From a checkpoint of a small transformer trained on Wikipedia: untied embeddings.
MLP neurons of a small language model. Each row is named by its layer, matrix (gate and up: input weights) and neuron, and shows model dimensions 32-127. Each number is 128 + 32 x the weight over its row's rms, rounded and kept within 0 to 255. Numbers have three digits each. A neuron's up and down rows have the sign that makes its largest values positive.
After each neuron's rows, "fires on" lists the tokens most often at its 100 highest values on Wikipedia text that the model never trained on.

L4.gate791:105121125098127145173103128121075171093090114107153099151167177163159101076142095159161166092102057195113158137143156140088174126128101151137138132147135150097171124162161113120162127150108117201114187123130111125189128096142187126120121150135128155104142085121157078158136077113109149092
L4.up791:099100106067145166179163103203123135139122106114077156160095118097140091125098201201102118113185118126054119091184147191142130125156124186125100086091111112128093065156126149053128113168128109138182148107110143112172096153098115189167132097110120098100115116089079094110131133103140130137
fires on: " | ", "–", " of", "j", " and"

L4.gate1990:142129088151109139122130198159125155148106091049127127142121142106123077109129084183103142156050115104154134180132136135123163152124145097181093105081110123157127147077160150158127131149125091114135140157159150160109182165167129136074093103122135149146149148089143113095114133113124136143
L4.up1990:097146103154108127143134096056115165082142100131139086108120089187177129141116119118203137142096127190103118122178134133157135139124116107134163107149130117090107061122112181164176124120139148134168168126064137122160134154170122087138097162107097104151109130148156065119144208115118155124
fires on: " | ", "; ", "2", "3"

L4.gate1181:126132150154130110140136154137120142098101104103105126139128134049112169184122181093127098150144197141134160068156114069121081067087138141148102108125172148130108156173104113049109089117165108143195145136130138109174150115106109099152087127146172128171104135116091142175093109104120132130
L4.up1181:112098151153110154142134119139180180130091098133164100150118156169169212101161142121123133179097121102098174169123212155128129100141079139081074109114173104137147090125166147095074113147131124135137168080057060128095200099113142113124113136103182175196104100161099115107094108186146064189
fires on: "\n\n", "===", "2"

L4.gate2464:104147139166149124203144143130193143115079119107127159157125097083096087145136121128089090092145121115111122147137125154140128108117148132082116155127154114137135076100197113125139139168169172196188117129102210158124178091080235152135149117164148138122156099079154115114136152086124147154
L4.up2464:125225172138117098164128099179115188147160180091094163135138153074139171114226115125108108176097133185132112107065108110112120146083171100163119185132142207095108148166125138125105146137103134134164169084114089138119108125113125048108142109127122144168150107105059149164135120129177117109
fires on: "\"", "\" (", "\".", " |"

L4.gate2759:148117086126054168080093121150099146069121166155102201144175200098141129117160135100054103063088190131160125060182140170084100125102105187163094123119125141118172072163239099151087159159101113150121114120159160137138135160083164149090157105117134108143123143116121127108149072105137192208
L4.up2759:194116100113065164142116145121067087121097081159080118131117152127107092147185088114116091105064105112176132095133109137115136153118145183171178176216158133106155101122134143172122190145152117094118211210152160108127145065121184089132130106150096095152169157064071148084181157109102155117
fires on: " | ", "–", " |", "-"

L4.gate1340:164157184194173101130143097156176101145204118138119187109150091087043124162191106112137112121143111184150097083085094060139070113093093095088118145154164153136163157153225082103162131117132151169117110156162190136085135158086141080098160131122195148187155079088093122076155100095132133129
L4.up1340:162172140103148175142108155144112163108094170147115092131123138139106146153161096141103137107114174130111083118126088109156104109142134134122107121167123130115185089137145181156171169161170175084120129111081128162186147114114140071104074094176125153130160124074123065205129190139125104104
fires on: "\"", ")", ").", "\", and", "\"."

L4.gate1038:164181088160133116104139124129146095144066127107111153160134067130115066127149140121093089112042041148089133132104106117093143088155131115124114117099156121122140171165160067134119123140095154132139143078101117097028121127131127127143154136121108103094098173024168099097084114096128071128
L4.up1038:133135116086132134111121144088143189137139120147140113120099127148128084098110169131145132115195102079137139109138101109110161097135119111199135106153150099097109119119144169167158099166125097195132185156108147135187157130161097130166074074145156218130110118164140096173067125117127071109
fires on: ",", " and"

L4.gate2805:118119186079129160140143163112135185119082182133120165102125093108115149137105136155106145134128100124180123090114105137057097088178147130130123101131185092104128157125161174142129116067119149097144170117148081125142100153092153116121074131137121156085173164124054089137063082159114106151
L4.up2805:170174111128116168113130140143124176085160137173179138081111145108115128116187070167114084147095142101102095136133126118217181103091147119114062182111102118182106120086162121141088156151136110146173122174199120145118154104109099109163090121123125132116149184120133095106127229125143091094
fires on: "==", "===", " ===", " =="

L4.gate31:138119125102128101176112148123130121133122164101123168084171167138170113096150071086102067192122133112130162110132064170083103147135093146152126134111134153153121108128127127154175178159166115110145168195114143201079103152128082117091111096132097078103133147098113146129122139146178186120
L4.up31:163121111121131111120124130136152098131127153093115090121163044170133192126114138099110131125103119096107088112161107149106058094101200179125046169142119142077122108161132172168123182148128100139085160153159148141090112121116147132131161138159114111151044167132162135112107167099107120078
fires on: " and", " or", "er and", "ers and", "er,", ","

L4.gate1771:168135073162145098145141196122150103203089159136120188143115148132153105139102110133132150116123066110102092109110132133112083116097156063128135148204113075189105119143149147123114149118159155157103142091134110115136123111139146139139115184165080137055174151090137090130083163080119179112
L4.up1771:069122115102110055133159131079151080091126176108087128142169108094106050188131151117137116131156092147105048080118093114119125075135102108108130103086133139154126166178096159134171166151150121126110127121121104113166135149134175144135154120126166117153129113172146147121090111148172161092
fires on: "ly", " and", ",", " most", "ically", "ally"

L4.gate2220:115124126164138093167172114182138132133194106125132107153179098156141087102113149088118125114079087149091123084101126128122116156116101042179106122093113125149139128069120110091116158141158149124137108113103177111123082118145167130152140084105100107125096143120148131125115051131108170133
L4.up2220:129110112091156079115189142171131111078135089143187131094166116123113112136191152049110144178169096121161131131103154113181149187103102138100123140111122086184081180159089141122105108131102113135145122145143082115178130104093105146088111101137141098125129107146097152064163134126097151167
fires on: " | "

L4.gate2392:109107138128111092080140120114167094117112198121150149113054133148133110076160025127106140139061079130182189101134136156129149097106053069149123121134142192165136068131067148147121146094105118124148111085164136172055125128153151167110122122136076101113138089103177168099084110110096100123
L4.up2392:085128082167069111152176137107135117152091120115028155162153074091134107092112124104158097118151204044139115128200125087094161122138108117179099137092076085187160049121103119076129110131141188070113134149084139077162129164124132154112068118141151148104113135138152119159152110113149162166
fires on: "-", "–", "'s ", " | "

L4.gate2530:153129119133122122195122117219179158130159110155112178181114124104097114174208105169122093090133111138101158108178119085110154081113149122151092107112170145110148088128160123111166145088148110083124168143102143163126154162078161165133119088147146130118129179108102129162106164126146116142
L4.up2530:150128137122129125157149116181158200127139100155104176186102103102149127108214117193134041135125072104129139148140166121102114100127173105142072160106179134073126088107155129075130150081154120069112135117125131184142177158105170117125148110132097131132151176114098102164085139107120057169
fires on: "\n\n", "\n"

L4.gate2186:138138168126125106114088126113158112110105107127136067189104153147204138169176180125099093151084112177151128141196100191124119151150218138095170141165138141155156154103114135135101126127143135084076141092086095197139178124139159167131133123149135101118187099157155081132149132202117122150
L4.up2186:152096139172136058088133128106130092096140147163148119111148079170105135097123157125117162127131144140172199099110156125101084098132084189151130119116133147101128103082189141079147171129150133109124145143154140194062120104139168170131155131125124071140149125129159128124101146093157077091
fires on: "2", "1", " | ", "3", " | ."

L4.gate2027:059122197170101182133129185102111083058095154137201114113122178144135154114168189116150144079095139127153152165127150096146157126163137192102090078117128144197126081069174113148179086075179180122075161101116170179180105127103233140072129082167060108075153212115161096112098145172142103139
L4.up2027:099079255102175138164121102137109139122126099144156111133171134144146135103159142124144087127129119163157137103077135164115117127100159102135110146095126135160085104135151145135128174110117146123103141116124147158156103170109092110173075089119128160122119145137084125078132156137111164175
fires on: "–", ".", ":", " bus", " points"

L4.gate601:177145164138097129161114115089074080136090085082188146150130116130104152117139127138121139133133134106051113095092181114086148113137050171165144144125104165125111159105136111089128118114108171056111183090109112171193133139094094152169128140133105088148154104189163112104106160165179118154
L4.up601:122186120140152154155150075161154080115128098109104135159105178127082151152110135076195178127118204098167128101136135122149168165118112128154119072040169154119087116159114162143149153130096111195136154155082133113134095177116092204103125114082141166163143136138099124076125172195131093139
fires on: "–"

L4.gate2746:148127133187124116200115164188126150167155171163065137084162108121124126160159123060127091097169139122090096135111114117149101086177166112113083078155175117097163131082157139157066199139144137119133127130165147157160188157141159140137092155172120082088122098083183084155152181122129067090
L4.up2746:169128158174094131078115072094189127135154094108126098131127125145121123142098101053152152143125110144185138162141123161194161087149089133159139102127167031144148114086112096131134143121142129156098108133167135096175168145187196139173112078146117112171139118174115133149115088160133157148
fires on: "\n", " | ", " | — |", " | .", " |"

L4.gate2445:084157129158123122149119101169113137166130122158180090111114155117113143196178155171071134114082156138125140098114068091138118110087168159140115100180150169128117146187138135179154113196187150154111154107069125144117099153092121147069087167167124123141137176074119110120169130098140124129
L4.up2445:139160170159119179127135100132108192139079097172142090141121144133116186112131114181086091096124136168118142130111157103115111120080133083109126126140150152067126138103166122092114124150190157144135146098117097107077081064124078089111106106149093110138131147148126073079071084126055058179
fires on: "\n\n", "=", " third"

L4.gate1264:093143147171140110112149201158097134121140107155189092155124090139133130100123115151130111164165104091164098100133145129102124103122157052151104131179125096117163151119125106124145150142126164140124124146129155087097121149103151086143148137131092145064120096095087090124127200122078136162
L4.up1264:151085114074152192085145141149124170082152099131137090175112123090086117145168148181144126059128145085099091145167132122141083145131111139121117193147119138174139096102110105111095179115064126116151119164160102164114102125092076126145119155140144134126106187137111127072093102117103148131
fires on: "\n", " |  |", " (", " |", " | ", "| November "

L4.gate848:154132061120137102109169128235077106147128146111112077088086148118059111154081109179124103104117121065064160134148131072107089089134145178102149155116140098111102145121132128185120142147166124145082137089080126086197100189138077159076156135097174137068141104099148135160104079117138126173
L4.up848:116198108135178076099192132135117144123111115127115157083134128146172135139170105153146139114096152145122098167126155102125117130091103190100139187069107151184119056159176127167140089137207118143125097113113168085125200125209187154108151068144144131124086161106124102109116112112187150099
fires on: " | ", ") | ", "; ", " that"

L4.gate2344:116166143173169106124154153187079168193201095097144082074142086142068085165151157115146060162166127119118137110169094072198150150113142078178080111082158121137066149148146086106119171163127192108062179189106126112158123165110119114117121100135086126122145156107066119086140069140130093183
L4.up2344:089095154127134114192147195180076156216177151123116110067117134140114150144083163162151119106181185164119143142150108152087131108140078067110113074114117150081139194113122125081159140086131153120134153138150105066139113124091134122101133131130127102115168101165122065120112106142097120126
fires on: "2", " in ", "1", "ed on ", " on August "

L4.gate2612:076101098073108116172096141123091083141106132166138107120114145134159095075109164096128064115145127097112083139143102108055098123152154125156100132110115112123120121102220107165109125119139176101126113127147162157118134080168158116142109139166092070117124132124158110069082136208168123191
L4.up2612:099104111139137108073120049118197136144129151141155165107217172113152122101171081127101135083099168113095162118204136136121077161160122142108115104182161114132110098118189144100149114099084067158158147213168159132171131144109118095148137123125094107169138141151105164110138132135134120093
fires on: "–", " and ", "/", " and", "-", " et"

L4.gate678:160076149070142104127162091109080132110169037124113119162185111218098071115117105139144103087081087104137121132081112149125122140124136166147098140120131144131107120133141152122110149125136127116156138115145132172081125096107139089166095098136122128110185121069115128149132142128159126132
L4.up678:128126175109044101107129119114139058136189121131138083138080137122150162152110129115123057096172104082121154067116128141129185089088113095120143170132124135115136159129119120120066141122121131138125064125104101151144099127141078140100113117149082129160155093130148144128115127131078077056
fires on: ", and", " and", ", and the", ",", " and the"

L4.gate675:122130133133113141120133134107125161121111149145091133177124160129203140139170047130067120131094135207107031117072126139162089111141111102097063150136157131114143178125169125113129158097155207134174103135152172147109141126100182113099132140126066134108140087088139125144170182147099123101
L4.up675:135136134120139105140197146122095101141134145184140151093138129188134118083128138104125072140102094151135126114111140165117187129093116096129146102126088153139175089126121156103078137162172106108148098155129076174160186136094125156144132093187114147170157127116140121119158157145128150144
fires on: "\n", " |", " | United States", ";", " |  |  |"

L4.gate2069:156108152144123145123089124173146129145167129121108111127083132141161140122120096121135105095112136147122184074089134119101126142127160155152106110126157068114120127155160119120143164092149098115177151135162152124183138083146153130127090104148086092096117168107112142113132186134120102091
L4.up2069:116168160184166150150151157121095202104138148112126145169168131129167198095110127128081103185089120154093131161184111146138064158127114198135114125138086116160093189090102068146150156163133161173162171155135088058077166116130102121175128117145135118167148171178147147150118158067139150059
fires on: ",", " and", " | ", "er", "\"", "ing"

L4.gate2778:116166107097114106121189109132115162096142124129083111108101132140151173117135140040187043132128091130092085172135102135101098131109125169153156122136133152143140086107105161121142072101141122178190130150166083149097112130115154083206106161120093128124093077102121092116126133057063165150
L4.up2778:113137129126112109054161134077176161115093139024155071126123112137150175176165096150087087158108150085092140102073136105113137113135096090154114119099087155101090053154097141157099113102130127147102127154078157114131133129115095106058131135114151165132116136152124050129144158080116165104
fires on: " and", "===", " ===", " or", ", and", "ret"

L4.gate320:201098179144111178210141128151136107110114130155109185146140118110135125112092105132133143108197163135086130127130087115070128050088097137117103107119064148093123143124160133139103100140082110167131139118151095096138130143166146198190158163128128133176170093104168170163118104111150127173
L4.up320:088104099136122152111167128155098107102071162076117105080115104121171104134181164115143152130112118070102170097116109152189142144134149135132103151138110133186089091168134153192109130106205106072124123153130172102086099124161156113168117099121092105129173163109139151164139144165184195110
fires on: "\n", " | ", " ", "|  |", "|", "|  | Democratic"

L4.gate2112:109161155159159178125074149129140135099144151124187145134150117071122146112141142132114186125069115056105097132130118155137136117155169144109136199119081113130120159134139146163135158117123107149114208092114111177119119165120071124130137121155143133085099145124105160140109143147054165096
L4.up2112:137133118144139168161127156137158132116138100084124086143137093146174133115140103159126153124141146132114195153104153131164130171095140148200098169153116115164113113183201100163151203110104103150141129172122135150116169145205171070132156121121081168123123181119158104082075168150186132170
fires on: " | ", " |", ":", "\n", "if", "; "

L4.gate489:157123183137107084154146128195206092141022131129080144183151165082145125109185114159152104101093189110094142094122071212052085126129189121126106137198163125150138134124118130162189122119164116113166152178149185104143101117142159099107117136202089137162129123098125096138134142083130131048
L4.up489:129142077092127177169133133163124134095111081137116106102123121132119140139139137079142047094126082106123083122100107140108077128108171179168185222179136105096074111159158109130195138135164123112140188138185080160079153119138092096109120203130173118119088163087117067082133116106089104136
fires on: " and", " or", ",", "ed and", "ly"

L4.gate406:122163101123098082180108107102077160185148140133067153076159141162162153155127151095130077145093071099161105132092124168110147120116152102133139060163114180121081140092088182171128101145139183124141154097117134134149134085163123117079127159165145112197112083110177145183154108164149100097
L4.up406:101144135179145071139108130133143121190083154127054152075140140133153106159093149094108065168110078142171118141114139173159103127124119128120101073101172141137165121086160139173133140158165136136160159136168153115184167105135133118116120154176103164137103142121143129167121152139132100131
fires on: " |", " |  |", ".", " | "

L4.gate909:105160109157161138143078150155147118115147096187119160122120089129129086153159128129134084145110142101091165125101128109093115164109205128123047116188064138188182156158148173171211119139119156081152127092113141093106117143105077125100064171143121133137135147099138094156166206151108116097
L4.up909:119146112158118177126096120109110129129188137120155147102148130095137149094083156119119157114094165106157091145134120168151122153068131042161120138139098103152163167144109208176165163128165085142091103224093098163096098111121115139107146090157126158125154131107102102134076206168067159089
fires on: " |  |", "\n\n", " | —N/a |", " |  | ", ": the", " |  |  |"

L4.gate1577:089168089135099158102113149149132136102127119172156142148156116120087123166118150107138120144145132104223121155170167103082171158155221184190134106112126123163121128118130142122148152142124114130095133129159141151144126152135214144175102086130138100109158163126143087118133129160073090109
L4.up1577:102133081116144179120202102118129186134107143120097134166096079071164128120096139184139093186021133094176142171134113117117094137120147131121088163079087120119126120158160097152096121168109102127060094133100160132154145078150142151121186116137107120127107133125120142106075111193168110158
fires on: " | ", "800", " m"

L4.gate2295:153179082120173122184196182116130138117049114144157141100150096206103111225117101131127166091146141155153156122171125153114125111117192170130147140178082112178101150147198087195139099104118133128149115157108157099105130058122084116111081116162159129120213104128154164165145151076126192081
L4.up2295:086124145133133124099100176098076125113145092145111076106222107143135080156095105083156153113153130118133158151175096110153106087094149201133154173116109135114150118088093118167139107139130158159156165178124098085155100118123124151138074106154164137121083067162141128132156115143160134118
fires on: " | ", ":", "2", ".", ","

L4.gate2975:143160180128123094193175194166109197110210083137198109109115165102145136163082124126171096132196109133155182110105115141117136091163057123130066126109147117182119129108117157128128123112063116110106172145126142162162137157148144160098061120120158101083122124125148157134086160164158136142
L4.up2975:147140091161143108139163163141140076053118083144118130116112112102191128104114120143141110154186147115158114151118106126075112152095130189225136106169156189119105142118089126183177165088103126113141109225106096128153139175104096101125090140150141108161134179148108127139168181165121079111
fires on: "1", " in the", " December "

L4.gate2837:072163160163106183090113078117185144147120128141140106079138097126178176145115109090143134112084143167128067121161159136215091121179144149102132186105140166141093070095120128114151147148144185091075129058087113099107150131125132147113081075141070097075183137090142020093118135121093143045
L4.up2837:190165138125151065150133152110122127173128156129146090163076072155090138148091094129129161128065142144067116142162121096159104110091168152144102163112086089108124102113128115174095140181103151094081115108086168158151127185116110148069107072092101145166089118123118117139101113104164114117
fires on: " | ", " | ."

L4.gate220:165145114184169102136093120187146128137118109128154125150190101052178080148159169149117117138138148068120175168170091105127087140113138137117125113049114102134139096125119157090127120172097110088147140146123115216118110127156157142137136152148154087115157167097086047201082134104104115133
L4.up220:107129127096116161127138176092111137083149096157112137097122151119163118111165161115142098109091072078127139120133156125120110162106130104154122113130138158125129118082072115061122160119095152157143137116138086145101084155144119126123096125133105114110123100044114134113096126172128126166
fires on: "k", "v", "m", "h", "b", "vo"

L4.gate1588:042114087133168105151144156138104178096133089071156103163176107215128122100169163083110077128165127135147144098104114122109139146178136179174133079132109168122089151071098089130113158118125118135179157161160168164129113113119106121163120127167108110095151093079097142180071146096090132095
L4.up1588:194130163148159085134079096124130125134147108105136089091182094114163219083077160131098088147209088130080102139115056147177146111138163119182112178158135110122132172139127130175118086141143159141124167130154169169101132136146064108149126100158123165159117118116117146166137166086176115064
fires on: ",", " and", " to", ";", ", and"

L4.gate1783:125147133166167105133152162060150139109147136097157128150143066094130032141141087127103122175140067095132091099134167115011072197110120165136063114161126078100109075162103114107089073086118092098098153165140115098130177097084139103123064122139168133160162089137138135149144140173110199124
L4.up1783:121172087157150199102083083092023139126167208114146173092149133109126168140157155105129139150161143135131106113141128087107102115136110105126116116087103087151182149165161127115137100131212141078176123168135197087186106154120132065127095124109111151125088119176131171148173180152122121106
fires on: "===", " ===", "=="

L4.gate1906:048149141206101154170104086100120079165169196125086199094097118027105130098161103134144112125129162122083161138175144149168099120097140127109157106134161126129115119087147120065156113119137087147094095182128166137114153086128114110084064127112116152162179127115093103118081111170102090088
L4.up1906:115158120166114125090076116175158100168109091117200125098150107124156147098123097111152124168137153157120097162175110081145187114109159136133074062149113109167176150094175141148141153099098221144159189140098118153118184141145082157155128167122089203180087102159151133171114184105136110133
fires on: "==", " ==", "% |", " |  | ", "."

L4.gate1592:135108149168081115168144128139151139133107076154091132116060120130170083072148108165157155164098091183142179144163207109158178085108165128136149113077121103120097059126159104145100134170131110101159188147118174158071130159124153140179106078132068097082109110101157136156211130133143147080
L4.up1592:141144081102108068123176121126174129116140111151154181105133076158144149083158134161102087123137147131093135137098151182144175178046123148154138165162160177127171147176174103084174116104157139090078152155127126150160139102093124127068135091098180131120143156192149089080178131154115116143
fires on: " | ", ",", " under", "os"

L4.gate2641:138100135113100200137161078141150102135141139129154180176151146094114129072119162193141063192150087161132119174143164107148168205110128115170118191087213057151111155104114098117129159132129130130128102135151115152104125154000210171177174067115119091124122186128079107115120106132124123127
L4.up2641:166137152163105155119142100133148111053186159120137140172086119130102097097115172177145114201142105158110128177132172127150185212145163118142108144083134082157127101107130171090108156099116139148138093135121147062103157140035169113162190092110124107065139191125111152124164124138101102102
fires on: ", ", "1", "2", " at the", " | "

L4.gate1534:170140118136192133076118102066108173141119189164121110139144124125121050135121146111094100151177112148128104115204093103128140164147165146150123110161119167123106159140107182183162146123203147108091192102126091138123105118108091127145099168148130131194103169154159112126158122130149091110
L4.up1534:074180159156126073108114177146206163183177127131111152117137162150140066120085114123103107153099078132153197157160155143185140112082161086132129131103128116149166128127144143151150117114136146149112121154155159129163196132165096115114054153151104153112098189192137153116163102145107108083
fires on: " |  |", "\n\n", " | T", " |", " | "

L4.gate2668:138121121103140131189138186142106153106092141075108139160103163182134108118134127064111152124127084109119160110157132105150173127134124157129095094050163137126058102096173127180153153150072134124144179122133137172132137162165174127119143076128118099144163140074140125154176101138098137131
L4.up2668:080134130124125071174140093136168123182157078162086144092125134188138126152074143091131169105152098097099147141134085074130152115080171122164125113137128184075114188102127124089103091149100146111161148186130146167129117099102143125148120092158107159159156175130151117114172138109089199159
fires on: " | ", "; ", "–", "2"

L4.gate775:114134106176082201166199140158128100123175087127104129088129130103185124131082179082108135107108124096172092112163049155165148113133097151127126153112141065102147106110113134138133109107072108071160186152089126111146152179085122134119129137156118105131116105125145115120125106151077119077
L4.up775:100125113149136148138184157100164154124176052124118139153134044139065138067107111086106077096141082095132091113110140163165119173113113148116101117120087130142141128138077158072108137078136171083074124111147135132155157118069150043158154107100075123139119183108149108139127035133116117059
fires on: "1", " at the", "2", "l", " on the"

L4.gate543:110141110109125118137139220200165159167091156145152078153080148088121129134132144170110114143137155053129165141190112155155113126070090105124104167075193109160132101111154120108156130075067127149066122161065156121168138089100161138136095121139155117134099097131144115098105131151096082122
L4.up543:117129137048095144133118112117133078091106130145181078126153059144124133142096155137123132164133160133123147134089162159128173133113122131128152126101099113108187199140144157142137135153128103125178115092161090097076134099146127129133167091131105126124113114137204121203154110116125164116
fires on: " of ", "2", "1", " of the ", " of", " into"

L4.gate2842:092122148120182140111145125147074116097135125084114180082130077113131117136056125118129104113141116138131185134135145119104175106088128083101118171136167081150144153119118074183171137138101058165145158159163106156110139174082092175169101053162119112054137127119092127047106160102130101120
L4.up2842:138117137118161124137112150090138120117151124121111110105093083057186147134124150143091123118138125124162198105198153108092143102154153181133105179082113104160141139138129125040106159130170112129098067126158172102136131173110184110142138141115102085127186092133124092161116143129130116072
fires on: "1", " |  | C", "2", " | Title | Writer"

L4.gate241:089073118192099085124121070119149095135175070110167130142137080119093101173092117114065114090099101141130140083164113057134170106161088135166139111106104080134089146146098176081152153114191146138153137100174145103071145097157121054150097132140125126107127121140096077092122085101109067061
L4.up241:088072149148093127135113082151099113175125139144082114132123100137154148166152190099124132066172071145199074122135178130104160028027126091159112141158062099049121101095184125140111156077157149147075101130165145084135055122097131116133118116133106087114150163119159112044071166110056125116
fires on: "\n", "\n\n", "–", ", "

L4.gate2363:114105137089163158159173090073145151127089076101153127193152157112157184079151143154066132094123095119120148098088062189156142147122142100131148168134179128114198121171131078154144172137103086142148136116099130122156104115185102177121129165108145156104190157141131161091081186150115082158
L4.up2363:117138053134109093128104085133097142138117098138142188124139171162136188141132119099134142131104131114129067127125117113092136143053140097127116120097142147147167140105103140126128148191181136134157062173128154154159149158095155129151161211111175177099110165122130102139081176134152122129
fires on: "h", " of", "al", "am", "ar"

L4.gate376:106115139160164095121141146125139073100102211110129133095167177110144193152116197097126135104167123105099179138123136144145167102167135076065080081127200111099155072097115155138151152176151091105133103146116146158160141157069154118094128107117115101078161107086071134090084123108095130116
L4.up376:175082140176138094144119136136085132091097112174099111158130088210165097146191102148168121087122116153146171106135134206142110113198169183116171052110089148123058112114157138122120113122119166104115148097097139171087177030125178140103160139129168145075101150105093156141134135085149128107
fires on: " |", " | ", ";", "3", "\n"

L4.gate1414:096134113153137084167162121114104137127146150096048121094107148106123127164186130096129031180096028055180100156133120137101048121158166189146166090159144189122134091118118097145108156171201103092162153126078177137124140137133163107118091115128148139137096075072138158106100072105166090141
L4.up1414:146136106147156055109140134117161126135147169141093155099192151130142133195150160089116095135106104128176109150126135128197112111149113137132086095109176118083106189135150083170119105168091111168149100118146129184127127086127168124125155092128162127182106141152126140140136060114110097135
fires on: "\n", " |  |", " |", "9"

L4.gate1255:077162183190085109108100152168126133224156144134131112132080098141121112145147142167168161115105160176089064097125072122130119129127085168105106101076106114080158027161097113087138089092132136145112134147058142095137075137150129070118094167138141153178169050112131078081101107154083164163
L4.up1255:167118097140102122086146096125096145098127109174110126135111144148120076125084128141171154139134078126116133126179160141163111085112072133110177053108156108103141141120116185107130144115140118134195137093115136101146073076153131124112101059108106098128078120141119098153110081121104161112
fires on: "==", "===", " ==", " ==="

L4.gate1736:150155135147204111113116095115145138137127156170182122032103139120105155182085131100149118177138129116086126120109108109090141100072104116105071124176089123101162116133169136081199097161091127191176131145123162101178122122081116145093102160126060116181112156174138112107128103133079145084
L4.up1736:125177142136138128095122130172106114140149123160098101097071154119185122076133126106104091171071085109116161133126094120117158104169157065123051119139142166083169121149157113134127131099186137154124228101129179133115116144136125106090052143117134160138127155056189148137138092222118098117
fires on: "===", " ===", "==", "====", " =="

L4.gate1436:103160124088151124143170120169101084119135107098168121146125165123089088124146150178082123073129135176166194155156137124121139081079134146159144120157094072158186124120097142163155186149163095155102201155128130082107129157094105186113106168111182112139186170099128117053075153194167127183
L4.up1436:075180066190146103132112134088078048121127131138126091131224054105084103121171131182086128221119055187121076107159112087139115106096154166163116114143133158179178082115067117108118129147171131098166144133124115125115145214108137057083108127113138168146122135175094117173131159138130150044
fires on: "2", "; ", " | ", "1", "rix"

L4.gate798:179128135103142104148159144119151145182148107144120123113078103151121111172091135111149131152210170128124205113181074140131178154147116154112100111098097134089144093081086112102195137075093084081084115171086101174189115107142134131096160146158088120170170084060128192126121186165123143097
L4.up798:124100159134154115096120123118135170138143133153126108128161125140060133160141083101098099152186134105116125102131093113126116137142130135122071109148132185139095161179149119118151113172159132094141152130149137178173121112114133149077108064089143152169176099155087118196122119065106135097
fires on: "1", "2", ", ", "28", " December ", " January "

L4.gate641:202166192114135131190135068123158186093097138114150151206129119151140091230155078155085104068131129133158082093131147149162090136128168126111111150170154139090155097139184125124102088113178218125146098139174132126135124126118186094066120153133163130127183105078107109147175105109096152118
L4.up641:134140168113106088120206109194150154084079085075111169184120138065092140209219180165119110077158122147178124037105169122162065110111129148079179201149133098166171078102146102104088088152137099152127131086164145137147120122090154149122173143141131177116122103067129143125104100111150117164
fires on: " |", "\n", " | ", "."

L4.gate2979:135149121195136155154112139105108155105076147142118106168110143123121161127060141122141126095155181081119119126160075132100152140142148116195113114171139129154137110085130165185152133104157131170080141140098158039141118153084159150114087121163126102192147172133102122170140113110177166087
L4.up2979:166155143134126138162197127118109139196158106086149125124138076139096148152090159087063121128200121130053105112127155132163151144122121115117161135129164114090127139099179119124121097142154117115183156105188149119105070150109125108130119127119052145170101141133077101110100094128133082081
fires on: "\n\n"

L4.gate1364:132123135109099164184158171158100180129156141140108169123113170104066116121144150126119111122184105093104159142087122122139191178103171103073134173123136161123190129073154098127153198155176103158144077142121178150131152130118173106160124127124130138125232132109155166106113173116159185141
L4.up1364:101119101124092134116171158114098199099130107113126183178176072077164142107229170071148109127135084168147107208174153108189135159117214165133098120113093162079215154114088119133137169108152115122126162094142143082089164124167152091188118130129127108154107173127145188115141100086139118138
fires on: "ar", "0", "–", " | ", "1", "3"